config.yaml
num_hidden_layers: 22
num_key_value_heads: 5
head_dim: 64
rope_theta: 10000.0
bias: "none"
tie_word_embeddings: false
beta2: 0.98
warmup_steps: 532
decay_shape: "linear"
batch_tokens: 65536
MLP neurons of a small language model. Each row is named by its layer, matrix (down: output weights) and neuron, and shows model dimensions 96-159. Each number is 128 + 32 x the weight over its row's rms, rounded and kept within 0 to 255. A neuron's up and down rows have the sign that makes its largest values positive.
A block is one neuron, or neurons of one layer that tend to fire together. After each block is what it responds to, as a language model described it from the Wikipedia text at the highest values.

L3.down319 [170 156 109 113 127  97 128 154 165 107 114 138  97 168 102 144 138 107 148 149 120  92 131 107 141 100 161 113  89 172 139 150 166 140 104 162 165 150 108  91 118 120 149 150 101 141 128 163 139 168 148 172 121 146 150 118 202 109 145 124 110 102 154 175]
L3.down439 [122  69 138  77 104  96 120 148  92 133 147 118 166  88 122 125 114 124 146 120 196 114 155 159  96 179 116 104 156 132 144 118 151 110  67 111  95 149 112 176  59  88 162 115 161 114 109 173  63 158 123 147 179 176 103 146 120 129 105  94 163 145 174 168]
L3.down620 [ 91 125 139 133  78 165 139 131  92 115 104 151 138 104  81 173 130 154  81 150 172 156 170  68 152 168 124 127 160 113 122 156 144 123  90 153 120 132 106 128 155 104 104 123 116  87 119 142 173  78 156  83 184 144 158 142 105 176 100 132 157 160 143 140]
L3.down684 [143  81 119 153 148 130 179 127 197 144 145 139 147 115 129 138 140  83  98 139  96 117  99 131 123 129  97 103 161 104 153 196  88 121  83 150 126 170 129 120 162 104 164  81 153  85 129  88 122 100 116  92 127 157 166 132 126 203 128 135 139 104 155  96]
L3.down887 [167  75 117 130  95 126 113 116 127 119 119 131 131 138  84 148  70  97 126 106 121 101 106 105 101 134 208 158  83 215  93 108 129 102 115 112 130 152 144 158 138 124 151  93 123  78 110 149 167 131  71 136 119 104 106 133 129 153  97  99 186 109 143 140]
L3.down1047 [131 117  79 152 110 141  79 198 125 129  85 134 194 132 116 102  85 206  84 152 124 101 101 162 170 182 192 111 132 158 122  86 112 109 107 165 125 133 112 187  90 126 126  62 150 153 161  67 165 102 146 165 118  86 110 149  93 166 148 130  92 106 126 128]
L3.down1209 [121  87 161 157 175  85 130 110 137 102 128  79 113 112 142 152 171 129 202 150 117 138 134 105  85 118 167 116 135 130 114 142 171 117 120 150 137 104 129 125 139 150 141 121 118 159  97  59 126 111  85  90 130 104 102  59 155 148 123 132 175 144 114 162]
L3.down1215 [113  91 153 110 127 142 103 106  91 206 133 127 114 136 156  60 112 126 135 150 110 149 100 141 213 173  98 144 104 163 150 121  88 172  87  79 132 140 132 172  85 117 108 174 175 147 179 116 135 100 190 127 142 178 114 137 161 102 141 111  74  98 130 110]
Word-initial fragments. Opening word-piece fragments of multi-piece Latinate words, awaiting a suffix like -tion or -ive, such as vo(ice), effec(tively), addi(tions), func(tion).

L18.down87 [105 148 111  78 166 131 138 136 151 166 105 121 169 137 155 136 163 134 157  93 134 174 169 106  77 169 101  70 199  86 144 134 160  95 165  78 149 128 202 119 106 153 106 146 116 188 103 120 158 206  61 114 127 131 163 135 122 112 152 142 114 166 108 165]
L18.down144 [216 155 102 104  71 189 166 141 113 141 126 168 149 117 181  91 123 155 156 132 181 130 148 164  97 132 177 122  79 184 149 119  77 107 161 115 122 146 143 129  72 147 187 145 154 101 136 122  92 149 164 102 140 150 119 132 187 152 110 155  85  87 125 124]
L18.down398 [167  81 179  96 135 170 128 144 121 120  99 114  78 102 142 133 143 107 120 142 132 123 111 173 139 104  75 101  97 159 155  83  91 139 161 153 163 159 134 114 118 174 110 174 129 116 147  68 219 126 124 123 136 106 113 119 148 101 170 173 137  75 164 121]
L18.down1126 [120 166 127  96  99  92 136 150  88 118 120 127 133 119 179 115  77 127 178 160 116 143 125 108 177 166 152 159 144 162 199 147 149 101 103  91 136 174 129 150 176 157 149 119 135 111 129  98  84 129 116  99  95 147 101 119 136 174 138  97 118 133 179 166]
Mid-word vowel-ending fragments. Short word pieces ending in a vowel (o, vo, Ro, Ca, na) opening or inside a split word, e.g. convoy, Voice, Catherine.

L18.down224 [141 138 110  68 116 129  73 107 109 114  85 127 130 167 144 163  98 106  97 132 178 127 140 106 167 128 126 137 131 117 158 125 142 135 155 170 153  88 123  67  63 175 163 165 141 135 128 122 130 119 114 144 134 133 157 103 118 105 126 135 173 123 118  99]
L18.down346 [ 90 143  61 113 146 121 143 118  79 137 121 153 145 116  66 159 153 193 105  93 132 146 130 171 135 144 119 172 162 151 182  95  83  51  70  71 134  92 130 132 150 121 112 119 138 123 161 166 162 144 175 136 142 164 142 104 165 147 140 139 157 164 111 103]
L18.down618 [182 107 156 117  82 113 115 124 141 133 132 148 144 124  98 136  98  98 161 137 115 155 133 209 147  92  68 117 195 171 118 151 162  70 114 125 129 186 156  85 133 101 118 123 162 198 137 138 196 129 145 166  92 154 181 186 147 153  90  70 146 161 156 143]
L18.down705 [110 157 112 144 134 194 112  92 108 155 146 109 164 131  91 128 135 165 120 130 139  83  96 177 110 124 134 164  71  96 157 109 114  98 106 170 114 120 161 171  77 109 179 107 110 226 162 167  80  88  77 152 194 111 123 179 133 105 153 136 124 118 127 143]
Heading closers, word middles. Closing == or === markers of Wikipedia section headings (Career, Geography, Discography), and middle fragments of split words such as in-sur-ance, ann-ivers-ary, in-struc-tion.

L3.down53 [118 117 148 176 121  74 140 143  66  96 170 113 152  98  95 105 120 135 131 133 159 160 167  79 142 100 149 101  62 121 115 123 122 129 128 135 118 151 116  83 113  92 140 148  95 139 185 132 143 140 110 162 113 116 124 101  90  68 111 156 195 102 189 106]
L3.down141 [102 145 120 147 103 123 148  84 109 165 134  17 116 139 119 147  51 117 172 158 185 137 154 138  90 116 130 126 124  89 128 138 185 125 130 167 166 156 113 103 118 115 139  56 149 117 104 173  95 126 122 140 153 143 105 120 116 148  84  90 140 111 103 141]
L3.down160 [100 170 141 201 140  94 130 126 132 160  86 104 103 150 100  60 156 128  78  67  57 120 112  75 175 147 104 166 108  94 150 119 116 147 118 163 149  95 103 185 152  93 105 141 126 126 161  95 110 151 136  83 140 123 142 121 114 159 120 102 134  81 129 129]
L3.down425 [ 56  87 173 128 127 119  79 120 109  83 104  77 165 159 119 136  81  64 144  85 129 110 174 115 146 132 112 103 140  48  99 120 101 118  72 119 152 138 103  93  74 127 132 102 132 126 138 121 117  84 117 132 113 177 156 117 134 161 187 130 115  98 130 126]
L3.down551 [ 95 123 156 141  84 121 146 104  86 130 127 129 117 152 187 141 126 154 122 131 101 119 136  56 146 106  82 143 141 152 131 173  90  73 124  89  89 148 119 122  68 100 103 160 141 120 110 134 168 152  76 190  73 214 111  91 134 140 103 122  87 149 131 130]
L3.down643 [197 162 104 139 187  68 167 131 113 135 136 155 118 126  97 131  93 135 134 139 167 160  95 158  94 152 123 144 119 123 123 105  99 184 161 154 177  89  68 115 157 103 147 168 134 188 129 153  79 124 134 126 135 120 144 153 143 126 133 163 156 145 123 148]
L3.down1142 [130 151 160 122 132 176 106 153 167 128 100 127 140 111 116 142 139 166 111 140  88 156  86 132 130 129 123 112 181 126 166 123  81 135 130 154 130  67 140  76 109 113 107 127 153 119 105 135 149 126 195 172  82  92 108 120  72 105 168 154 144 136 125 191]
L3.down1276 [154 135 142 143  75 147 124  97 123 101 172 119 158 189 141 127 196 101 170 123 126 211 134 127 150 119 168 110 118 107 118 151 129 124 109 105 112 144 122 113 101 121  81  87 102  53  55 154  99  95 144 113  91 113 105 127 109 112 118 106 126 135 143 111]
Word-final "-et"/"-t" pieces. Final word pieces that complete a split word, chiefly -et, -t, -ot, -k (me-et, join-t, fe-et, po-et, cann-ot); weaker on some whole words (time, death) and closing ." quotes.

L18.down581 [119 206 124 149 129 140 136 105 102 174 125 158 100 181 128  91  53  96 124 112 157 139 138 176 147 142 108  85 162 137 158 216 149 200  90 161 148 172 113 112 101 107 118 152 125 163  47 116 114  89 118 135 127 112  97 146 127 115 145 138 182 130  76 107]
L18.down734 [138  77 137  84 146 118 120 107 170 138 150 139  89 131 112 111 163 110  81 139 145 103  77 118 108  87 135 121  96 183 150 123 157 166 160 142 105 118 125  86 109 156  79 120 145  82  86 120 156 106  99 123  65 102 136 137 131 135 182  94 151  70  90 171]
L18.down774 [118 103 184  84 127 156 103 181  71  95 163  98  91 108 119 106 123 123 126 164  59 152 211 146 111 121 129 172 206 129 126 143 109 192 112  99  82 112 181 103 110 110 157 100 134 114  88 165 106 160 181 155 143 152 134  75 144  97 122 101  87  88 141 141]
L18.down922 [166 157 138 100 172  84 145 147 124  90 132 142 119 112 169 106 137  80 150 109 109 127 162 154 107 134 139  99 102 170 203 105 128 134  94  65 114 164 124 120 141 170 121 112 133 169 118 118 123  98 100 135 150 146  96 113  63  96 122 122 116  68 145  78]
Word-initial stem fragments. Opening subword piece of a longer word whose remainder comes next, often a verb after "to" or a comma, e.g. rece(iving), appro(ached), si(ege), dr(oughts).

L15.down932 [156 125 143  36 123 127 118 150 102 103 164 107 122 127 119 118 162 183 203 147 177 128 106 144 217 102 122 132  97 128 124 125 129 173 171  65 113 153 165 146 118 104 105 139  89 195 147  94 129 107 137  55 116 110 169 119 128 117 149 111  83 161 155 134]
L15.down1169 [107 156 127 119 185 189 139 125 125 157 102  93 134 158 118 179 127 132 158 167  97 173 142 114  69 130 146 119 166  89 200  98 155 152 159 149 151 187 111 116 143 132 117 149 127 101 121 139  95 152 143 115 150  85 133 180 137 153 140 106 118 166 139 109]
Word-start fragments, "In addition". The opening piece of a split word awaiting its suffix (addi-tion, tradi-tion, doc-tor), strongest in "In addition", plus adverbs like also, further.

L18.down120 [ 89  84 150 128 123 139 131 147  96 124 102 215 117  95 101 151 121 138 121 138 131  99  32 131  98 170 107 126  87  69 153 174 187 141  79  98 139 162 120 159 176 121  62  61 162 124 165 153  88 114 156 184 156 100 167 134  98 172  79  91 103  57 175 131]
L18.down141 [ 83  85 110 142 133  65 171 117 181 173 151 139 138 133  85 105 117 117 136 201 166 184 107 101 142 144 142 106 109  84 190  98 154  67 100 131 120 154 139 138 109 139 117  72 140 148 137  79 144 142 145 161 141  96  93 154 154 149  79 138 144 116 163 114]
L18.down445 [124 114 104 191 120  90 115  98 101 129 132 159 116  75 176 181  97  47 126 150 163 110 117 144 171 182  52  98 128 187 156 124 134 116 171 136 119 114 104 100 187 183  60 111 181 115 137 159 123  97 129 177 147  97  89 115 124  73 115 110  99 118 115  97]
L18.down1122 [123  96 178 135 147 113 173 116 111 183  97 137 106 129 156 125 154  46  85 134  90  94 155 105 148 179 136 125 158 118  83 104 134 131 155 129 137 181 121  98 140 175 136 126 122  94 121 105 153 163  83 151 115 151 106 125  90 144 133  36 133 161 115  73]
Initial W of names. Word-initial letter pieces, mostly capital W (also H, Mc), starting surnames or first names in cast lists and tables, e.g. Walsh, Wright, Hal.

L3.down307 [103 113 121 181 156  60 233 138 148  52 127 115 155 125 159 190 117 196 103 169 171 111 129 156 120 121 127 124 216 139 118 121  87 100 154 105 190  88 157 111 102 152 133 109 113 149 144  80 133 128  83 142  88  98 116 100 132 186 117 193 129 140  85 149]
L3.down469 [138 140 139 102 105 171 179 118 152  97 117 100  98 161 167 121 132 227 130 121 129 109 112  99  69 170  75 100 200 132 116 140 165 130  89 118 118  94 112 167  94 158 124 134 203 124 133 114 126 221 159 128 173 175 173 138  83 141 175 109 154 114 140  79]
L3.down510 [109 114 121 116 108 171  99 110 161 179  70 164 119 132 113 166  92 123 116 141 155 155  60  95 140 144 132 155 142 158 129 146 161  98 140 145 139 164  79  87 136 189 105  69 109 150 128 152 119 164  94 191 100  92  63 136  99 101 174 127  94 141 156 102]
L3.down516 [158  79 127 132 132 176 105 136 132 154 184 148 116 112 137 106 110  85  71 159 144 132 143 109 142 179 126 119 125 163  93 111 181  68 134 184  93 132  93 150 100  60 150 103 108 163 128 147 146 138 135  87 118 101 123 161 147 148  94 141 131 146 134 129]
L3.down791 [122 130 151 125 123  90 156 117 129  54  78 126 204 132 112 127 100 133 178 122  97  83 188 116 155 101 163 103 145 179 120  98 143 145 101 156 158  94 157  73  98 169 113 101  78 127 130 191  95 156 119 226 182 125 149  83 127 124 136 128 127  97 124 121]
L3.down877 [112 139  87  80 125 117 112 125 111 151 161 121 141 143 174 136  91 119 156 164 161 163  67  82 165 163 102  87 142 128 140 167  79 158 177 190 101 127 134  66 138 107 113 102 135  94 107 125 133 160 160 146 101 158 159 150 202 163 154  70 148 160 137 121]
L3.down939 [ 67 123  85 161 134 123 150 112 124 141 162 172 194 118 119  69 137  68  98 118 123 106 153 125 111 159 150  71 158 173 107 119 115 154 140 151 156 106  69 121  90  94 108 156  90  74 192 123 183 164 118 143 119  90 140 126 141 210  91 123  92 121 119 145]
L3.down1112 [147  94 151 148 121 119 109 107 126  99 144  76 142 127  99 141 111  99 116  80  78 169 180 139 111  89 110 121 144 141 162 150 141 101 143 128  89 159  45 116 195 156  94 201 123 139 142  79 114  94 170 152  96 146 127  98 111 134 139 130 157 113 120 153]
Split-word final suffixes. Final suffix pieces that complete a word split into several tokens, often right before a comma or period, such as -ents in instruments, -ed in released, -ers in Transformers.

L18.down755 [151  84 153 166 148 140 110 130 118 128  78 133 110 110  96  95  99 137  92 196 158 185 122  74 122 128 105 173 158 137 202  82 115 115 153 117 178 116 147 212 153 114 111 111 174 152 165  67 106  38 122 127 130 125 111 128 131 139 167 157 155 158 153 125]
L18.down770 [153 139 107 135 146 152 109  94  90 174 138  92 156 142 124 139  80  99 119 166  95 165 127 131 147 190  33 194 175 157 117 117  73 140 152 144 163 138 157 118 148  98 153  58 128 117 119 136 123 141 113 125  72 108  82 136  90  93  78 164 157 103 149 133]
L18.down1201 [105  88 174 126 147 172  66 132 118 130 104 122 192 141 175 165 122  99 126 170 177 142 145 147 115 120 148 138 140 151 134 126 111 122 132 120 137 121 159 132 109 128 120 106 149 139 179 137  57 160 154 101 123 176 169 110 174 155 120  56 107 119 178 135]
L18.down1257 [ 94 151 128  67 117 145  47 134  80  95 161 145 122  85  83 180 128 148 101 178 105 177 136 110  67 168 143 118 135 117  88 145 114  95 148 130  99 151 132  74 138 123 141 159 130 126 152 127 139  97 127 100 105 165 128  42 132 140  97 120 138 135 130 160]
Before bare-infinitive verbs. Infinitive "to", modals (can, would, may) and "not"/"don't" right before a bare verb, as in "began to protest", "could not afford"; also "Gl" in Global.

L3.down11 [ 79 183 153 123 124 144 123 149 164  73 149  62  95 166 147 101 150 205 202 164 176 118 146 145 100 125 157 149 114  62 170 124 148 135 123 107  70 114 104 123 119 164 153 140  66 136 151 174 161 141 151  86  64 107 113 128  85  98 135 125  85 122 115 145]
L3.down67 [118  94 131 146  78 132 185 139 131 147  99 128 123 123 142 151 147 184 165 146 100 147 168 150  98  93 146 106 159 152 133 103 160 101  99  81  83 125 148  96 120  93 128 125 131 130  98  78 179 155 116  45  92 139 124 138 112 182  72 140 142 158 166 173]
L3.down278 [167  93 139 141  93  89 112 103 133 153  97 108  58 144 141  78 118 145  99 127 117 199  88 126 157 150 127 134 159 145 135  70 106 147  97 113 118 120  47 160 138 150 170 108  92 171 132 164  90 126 126 128  82 192 120 155 139 174 112  98  60 154 132 138]
L3.down433 [191 151 168 158 129  97 137  76 166 141 178 112 142 126 115 120  98  86 132 183 124 161 126 152  61 170  96 108  94 137  54 167 175  96 109 135 146 148 126 152 166 157 159 117 127 112 134 129 135 149 134 107 152 159 116 101  87 132  90 115 125 123 120 139]
L3.down535 [138 107 117 156 133 154 141  86 118 113 151  47 111  68 119 158 145 135  50 109 127 134  92 113 167 124 174 221  65 164 123 102 124 142  93  98 110 126 133 109 120 151 120 123 125 118 116  93 110 178  91 130 166 137 104 135 170 159 114 143 135  75 122 168]
L3.down543 [115 148 162 114 137  96 148  18 182 160 133 151  85 106 172  91 133 133 119 118  82 142 189 150  81  78  69 137 137 137  96 162 122 157 156 106 102 167 102  71 151 127 163 127 148  96 123 123 140 129 118 144 155 167 132 140 115 128 112 139 176 162 177 115]
L3.down727 [104 142 131 111  37 122 144 173 171 110 172 138 195 162 129  74 166 181 149  93 172 191 175 114 117 125 157 106 168  64 172 111 169 131 118 135 170 110  99 139 130 123  95 118 175  70 102 141  98 141 152 122 119 113  98  96 111 146 119 109  48 133 106 109]
L3.down1152 [117 127 118  96 149  91 163  98 156 123 151 127  83 111 128 121 111 178 138 155 125 127 111 147 160 120 141 120 128  77 107 202 194 132 146 137 127 117  95 132 181 119  41 204 117 102 154 103 108 140 129 147 131 129 204 120 119 107 127 142 185 130 139  53]
Suffix -ing and "to". Word-final -ing completing a stem (joining, racing, housing) and infinitive or prepositional "to" (willingness to, in order to, according to), plus "Ad" opening Advisory or Advocacy.

L3.down26 [ 79  95  77 170 140 132 131 198 126 181  84 141 160 139 107 101 107 134  88 133 106  77 102 108 184 163 140  85 165 127 189  94 112 143  93 150 111  99 122 103  92 127 112 125  90 162 103 137  96 123  89 145 136  88 139 110 116 160 120 119 125 159 138 162]
L3.down212 [104  94 162 146 112  88 144 136 115 127 136 191  90 172  55 111 128 151  95 145  90 155 136 161  89 142 154 114 148 152 142 183 165 152 105 158 148  81 117 131 105  68 115 139 161 123 170  84  75  95 132 167  93 172 113 143  88 136  74 110 134 166 122 112]
L3.down267 [131  91 128 136  92 115 160 151 159  85 188 157 109 138 107 173 104  89 177 140 144 182 106 105 145  96  96 156 121  85  84 114 111 163 110 156 201  81 148 115 162 133  74 137 126  92 140 107 145  94 148  75 148  82 192 106  98 124 152 135  71  88 132 127]
L3.down519 [181 130 136 108 140 183 167 163 144  68  67 106 110 160 152 161 173 123 140 154 103 145 141 122 132 101  97 131 141 105  99 115 133 124 124 119 151 155 205 141 197 207 101  94  63  96 115  97 102 159 107 137 140 115 112 168 155 160 121 190 165 144 119 177]
L3.down536 [154  90  95 128 126 121  83 166 109 128 145 174 129  78 109 128 136 162 106 142 137 156  58 121 115 130  80 151 126 128 152  82  91 119 125 126 133 137 109 178 121 141  66 114 107 151 104 170 129 131 154 151 133 146 140 132 173 143 137 173 121 115 124 126]
L3.down1076 [142  88 106 139  85 131 163 127 134 145 158 129 124 123  70 153 153 105 193 180 116 132 196 104 131  98 144 103 139 126 116 134 138 141  83 170  81 126 140  85 146 172 144 103 142 118 138 137  98 160 166  70 122 157 121 108  84 222 143 140 166 144 118 158]
L3.down1107 [ 66 170 148 103 166  90  67 124 137 125 150 118 206 137  99 106  97 111 103 141 147 127 123 153 157 189 146 138  69 124 159 136 177 156 201 128 100 145 132  67 110 149 139 102 101 107 155 105 102 112 110 145 173  88 142 128 140 145  98 186 203 133  77 120]
L3.down1193 [135 108 125 177 115 111 164 122 128  77 125 116 130 117 140 136 140 152  60 134 151 130 114  77 181 114  88 138 121 109 137 166 133 135 105 138 141 107 104 112 153 120 148  54 134 120  51  44 137 127  88 150 159 134 112 149 191 151 212 176 110 164 144 158]
Word-initial capital T/W. Capital T or W as the first piece of a split proper noun or acronym, such as Toulouse, Tobago, Wang, WEVD, TextMate, plus dec in decorated.

L3.down142 [110  87 113 105  69 164 125 109 119 106  65 138 179 144 100  90  84 183 119 115 179 114 158 128 108 136 151 100 113 152  97 159 134 153  97 184 114 123 161 125 135 200 136  77  77 108  95 149  99 142  56 132 138 156 129 123 132 174  86  93 176  74 144 108]
L3.down603 [139 104  78 167 146 159 149 133 100  56 114 131 141 127 141 146 184 117 174 156  93  92 148 100 146 108 110  94 112 116 162 117  91 111 117  76 134 123 214  72 147 126 131 149 151  88 139 125 127 159 155 165 131 121 126 102  99 131 100  60 167 156  98 159]
L3.down693 [146  90 104 165 119 126 145 134 119 116 145 123  98 117 141  52  98 136 129  81  63  98 153 100 134 125  93 147 105 168  85 145 174 167 145 172 100 163 110  75  96 172 104  98 172 143 157 158 102 115 118 142 149 128  91  80 118  88 107 152  94  76 147 132]
L3.down773 [168  99  99 140  93 135  97 150 117 114 138 117 113  79 167 167 162 148 137 136 134 121 123 125 168  91 145 133 101  42 169  94  95  73 159 109 189 125 185 127 163 129 157 129 170 139 112 162 173 114 199 114  48 168 146 135 144 124  89 129 123 119 116 159]
L3.down796 [ 82 112 114  83  83 130 149 120 141  77 116 118 128 154 103 120 155  78 107 123 120 148  96 155  91  76  75 175 123 101 164 122 127 111  81 115  55 106  97 164 131 108  53 110 161 111 156 144 122  49 184 127 168 152 162 117  98 140 130 107 132 111 122  91]
L3.down801 [128 110 138 131 104 115 179 136 134  89 207 154  73  80 128 107  76 148  54 150 154 128 133 114 133 121  93 123 122  92 144 159  89 114 101 114 118 147 146  90 133  73  94 121 146 140 137 132 215 137 144 110 186 130 150 128 132 150 117 167 149 125 110 186]
L3.down1133 [137  94  86 114 102 152 103 220 120 139 114 137 121 129 102 174  89 174 109 177 168 134 109 147 168 180 146 113 116 109 165 111 149 133 110 130 153 113 176 123 101 162  67 144 130 164 135 126 140 128 153 117  95 130 137 160 128 163  96 138 114 124 132 176]
L3.down1256 [136 175 177 175 114 107 119 130 162 143 119 162 110 152  76 126 172 174  86 103 183 166 112 102 111  50 124 159 164  77 115  92 168 136 153  97 172 129  89 123 148 146 124 112 138 143 106 147 129 109 156  99 145 161 155 124 100 157 116 144  81 120  89 118]
Mid-word "a" fragments. Short subword pieces, mostly a lone "a" (also as, em, ata), inside or ending fragmented words, often foreign names: Suceav-a, Jem-a-ah, ass-a-ult.

L18.down572 [ 92 109 124 154 141 121  76 135 110  86 138 173 181  97 117 115 150 106 100 157 154 116  94 170 113 124 123  60 133 105  86 163 114 123 102  64 148  85 125 120 127 142 177  76 134 133 121  93 147 139 120 116 148  85 104 195 173 123  56 122 126 148 105 137]
L18.down969 [ 95 139 146 116 138 110 178 119 159 132 134 155  77 134  98 111  90 141  99  72 181 159 116 173  90 113 132  81 111 173 114 103 172 159 170 113 129 101 103 148 153 176 169 105 154 137 112 163  90 124 170  81 112 145 101  92 182 160 167 104 145 162 155 155]
L18.down1159 [152 160  71 140  38 137 162 148 146 116  96  79 143 106 111 141 119 122  67 158 118 124  82  85 133 133 143 129 116 133  76  98 127  96  82 119 106  65 103 220 134 164 142  94 213 166 141  72 134 143 106 109 125 126 108 115 180 151 132 129  97  92 135 135]
L18.down1166 [102  50 170 173  62  53 120 187 131 109 148 142 108 112 100  90 167  47 147 123 148  93 133 157 118  92  83 112 137 144 141 125  91 119 127 160 130 102 164 141 130 104 164 128 116  76 124 158 112 115 209 114 129 102 138 144 139 115 132 144 125 135 126  69]
Incomplete word-start fragments. First subword piece of a longer word split into several tokens, most often del (deleting, delayed, delegate), plus ann, sol, vess, inj.

L15.down957 [ 86 152 113 127 138 150 112 138 105 163 136 152  96 140 103  99  62  93 144 148 103 112 124 140 103 134 151 120  44 157 132 106 143 142 175 153 136 127 153 128 119  90 167 174  72 130 110  83 128 119 136 122 152 110 157 106  87 102 119 106  99 138 170 189]
L15.down1278 [204 136 116 137  87 134 121  72  93 123 131 142 127 165 120 118 110 151 144 134 122 123 100  99 149 110 106 139 209 157 120 135 176  94 109 115 117 113 145 130 130  97  64 134 110 172 137 176 170 141 106  97 124 153 120 167 143 148 137 142 149 134 136  87]
Section heading closers. Closing == or === of Wikipedia section headings such as History, Background or Early life, plus colons introducing lists or tables.

L3.down3 [139 112 101  79 103 120 120 126 159 117  85 122 177  86 119 203  73 111 137 119 176 162 127  94  62  61 159 102 153 144 116 123 138 116 146 138 110 154 135 193 158 134 174 151 128 121 136  87 132 164 153 154 132 100  65  84 115 131  98 119 129 151 161 115]
L3.down226 [161 134  83 164 126 110 144 194  90 106  81 167 129  88 138 143  82 195 126 175 140 109  97 222 161 125 154 141 142 125 192  86 145  95 104  84 192 119 147 158 125  62 134 133 101 121 168 122 128 160 126 100 141 150 124  64 153 145 121 124  69 115 141 153]
L3.down258 [134  94 115  60 128  87 111 163 116 129 151  91 123 114 102 117 160 149  90  81 133 147 159 126  75 120 131  71 115 166 143  90 167 133 110 159  96 126 134 134  95 122 110 110 101 216  75 160 143  87 155 122 104 126 120 158 112 134 137 150 127 143 101 117]
L3.down527 [101 175  71  94 126 185 129 171 108 105 136  82 117  88 142 169 104 167 113  66 178 163 115 106  75 112 158 115 143  74 111 135 135 128 203 126 107 143 143 118 194 121 106 117 149 104 148 177 177 109  89 151 151 106 152 118  90  99 148 126 198  88 140  93]
L3.down800 [127 103 151 130 172 128 117  96 137 177  55 103  93 136 130 151 170 154 116 119 167 166  98 147 137 107 116 178  90 120 117  51  93 133 186 145  80 140 121  93 141  88 118 136 154 120 154 179 136 138 101 111 117 132 122  90 145 121 136 162 107 115 110 112]
L3.down983 [167 124 147 127 152 172 146 103 132  99  89  95  89 144 103 140 110 134 123 207 123  89  95 149 123  62 136  91 121 144 143 153 109 149 153 189  54 168 183 134 132 160 145  78 224 130 106  96 126 104 119 120  95 146 107 136 154 138 100 132 164 115 147 153]
L3.down1153 [ 82 165 104 120 154 123 180 137 120  84 138 182 185 111  98 132 198  31 170 169 123 142 145 100 112 138 167 133 130  63 168  99 157 140 121 130 149  87 127 112 129 127 111 107 153 108 153 115 138 118 113 148 130 136 145 101  77 130 117 153 124 129 130  89]
L3.down1227 [119 107 138 112 150  88 153 113 152  92 130 132 150 116  86 184 204  71  72  84 130 135 122 120 129 110  27 117 117 165  96  97 156 145 167 194 125 129 100 147 200 133 119 132 139 128  88 162 104 195 152  94 149 179 145  99 147 105 141 146 137 101 124  77]
Headings and word-start fragments. Closing == or === marks after Wikipedia section headings, and opening word fragments, chiefly po in poem, poor, poet, podiums.

L15.down915 [174  48 156  83  74 124 142 132  89  81 116 101 150 117 114 153 131  97 170 151 202 106 131 153 105 161 137  74 143 159 140  88 145 168 124  88 115 188 127 152  98 127 132 150  90 186 165 133  19 139 152 124 166 126 138 121 124 134 111 139  91  81 118  54]
L15.down1270 [117 121 150 115 194 141  93  85 101 113 116 151 129  66 101 129 115 143 119 152 182 179 113 106 143 134  96 114  85 128  87  83 128 120  94 103 174 170 115  96  85 140 148 109  93 166  97 105 107 118 172  94 126 121  80  94 110 101 117 145 101  79  95 108]
Verb-completing prepositions. Prepositions and function words that finish a verb or adjective phrase in biographies, mainly "to", also "of", "with", "than": born to, married to, said to.

L15.down357 [138 108  92 119 129 197 105 110 140 122 128 138 103 126  88 110 127 124  72 132 113 143 108 105 157 136 101  92 154 121 156 115 106 161 138  68 110  70 142  50 123 167 146 134 131 163 107 117  83 168  94  99 131 152 142 120 155 136 156  80  75 104 133  84]
L15.down988 [148  94  96 146 167 136 114 101  80  79 116  93  91 115 129  82 109 127 140 136  81 123 192  90 145  97 119  82 138 171 114 108 118 139 146 110  97 100 145 200 114 108  93  93 130 114 139 112  83 153 127 174 113 141 103 144 171 197 153  78 122 200 117 122]
Mid-word plural endings. Short word-piece endings, mostly es, ers or ors, that complete a word split at an odd place, such as spok-es-man, purpos-es, newspap-ers.

L15.down962 [ 15 143  91 105 157 130 127 118 116 189  95 129 135 132  93 137 129 150 160 141  90  87  84  78 106 116  79 143 160 120 146 125 141 141  67  96 123 113 144 102 102 138  90 134 140 117  99 133 173 182 149 133 107 120 137 166 123 152 116 153 174  87 138 110]
L15.down1083 [101 202 138 179 113 156 113 126 109 124 145 116 115  92 115 109 129 171  84 166 150 145  91 128  94 125 108  82 143 101 181 166 104  95 117 128  93 158  57 120 175 124 163  97 156 193 116 154 145 159  60 164 164 104 122  96  75 195 123 102 135 131 134  97]
Word stems before endings. Common noun or verb stems such as show, film, attack and year that end right before an inflection or punctuation (show's, showed, clubs, attacked).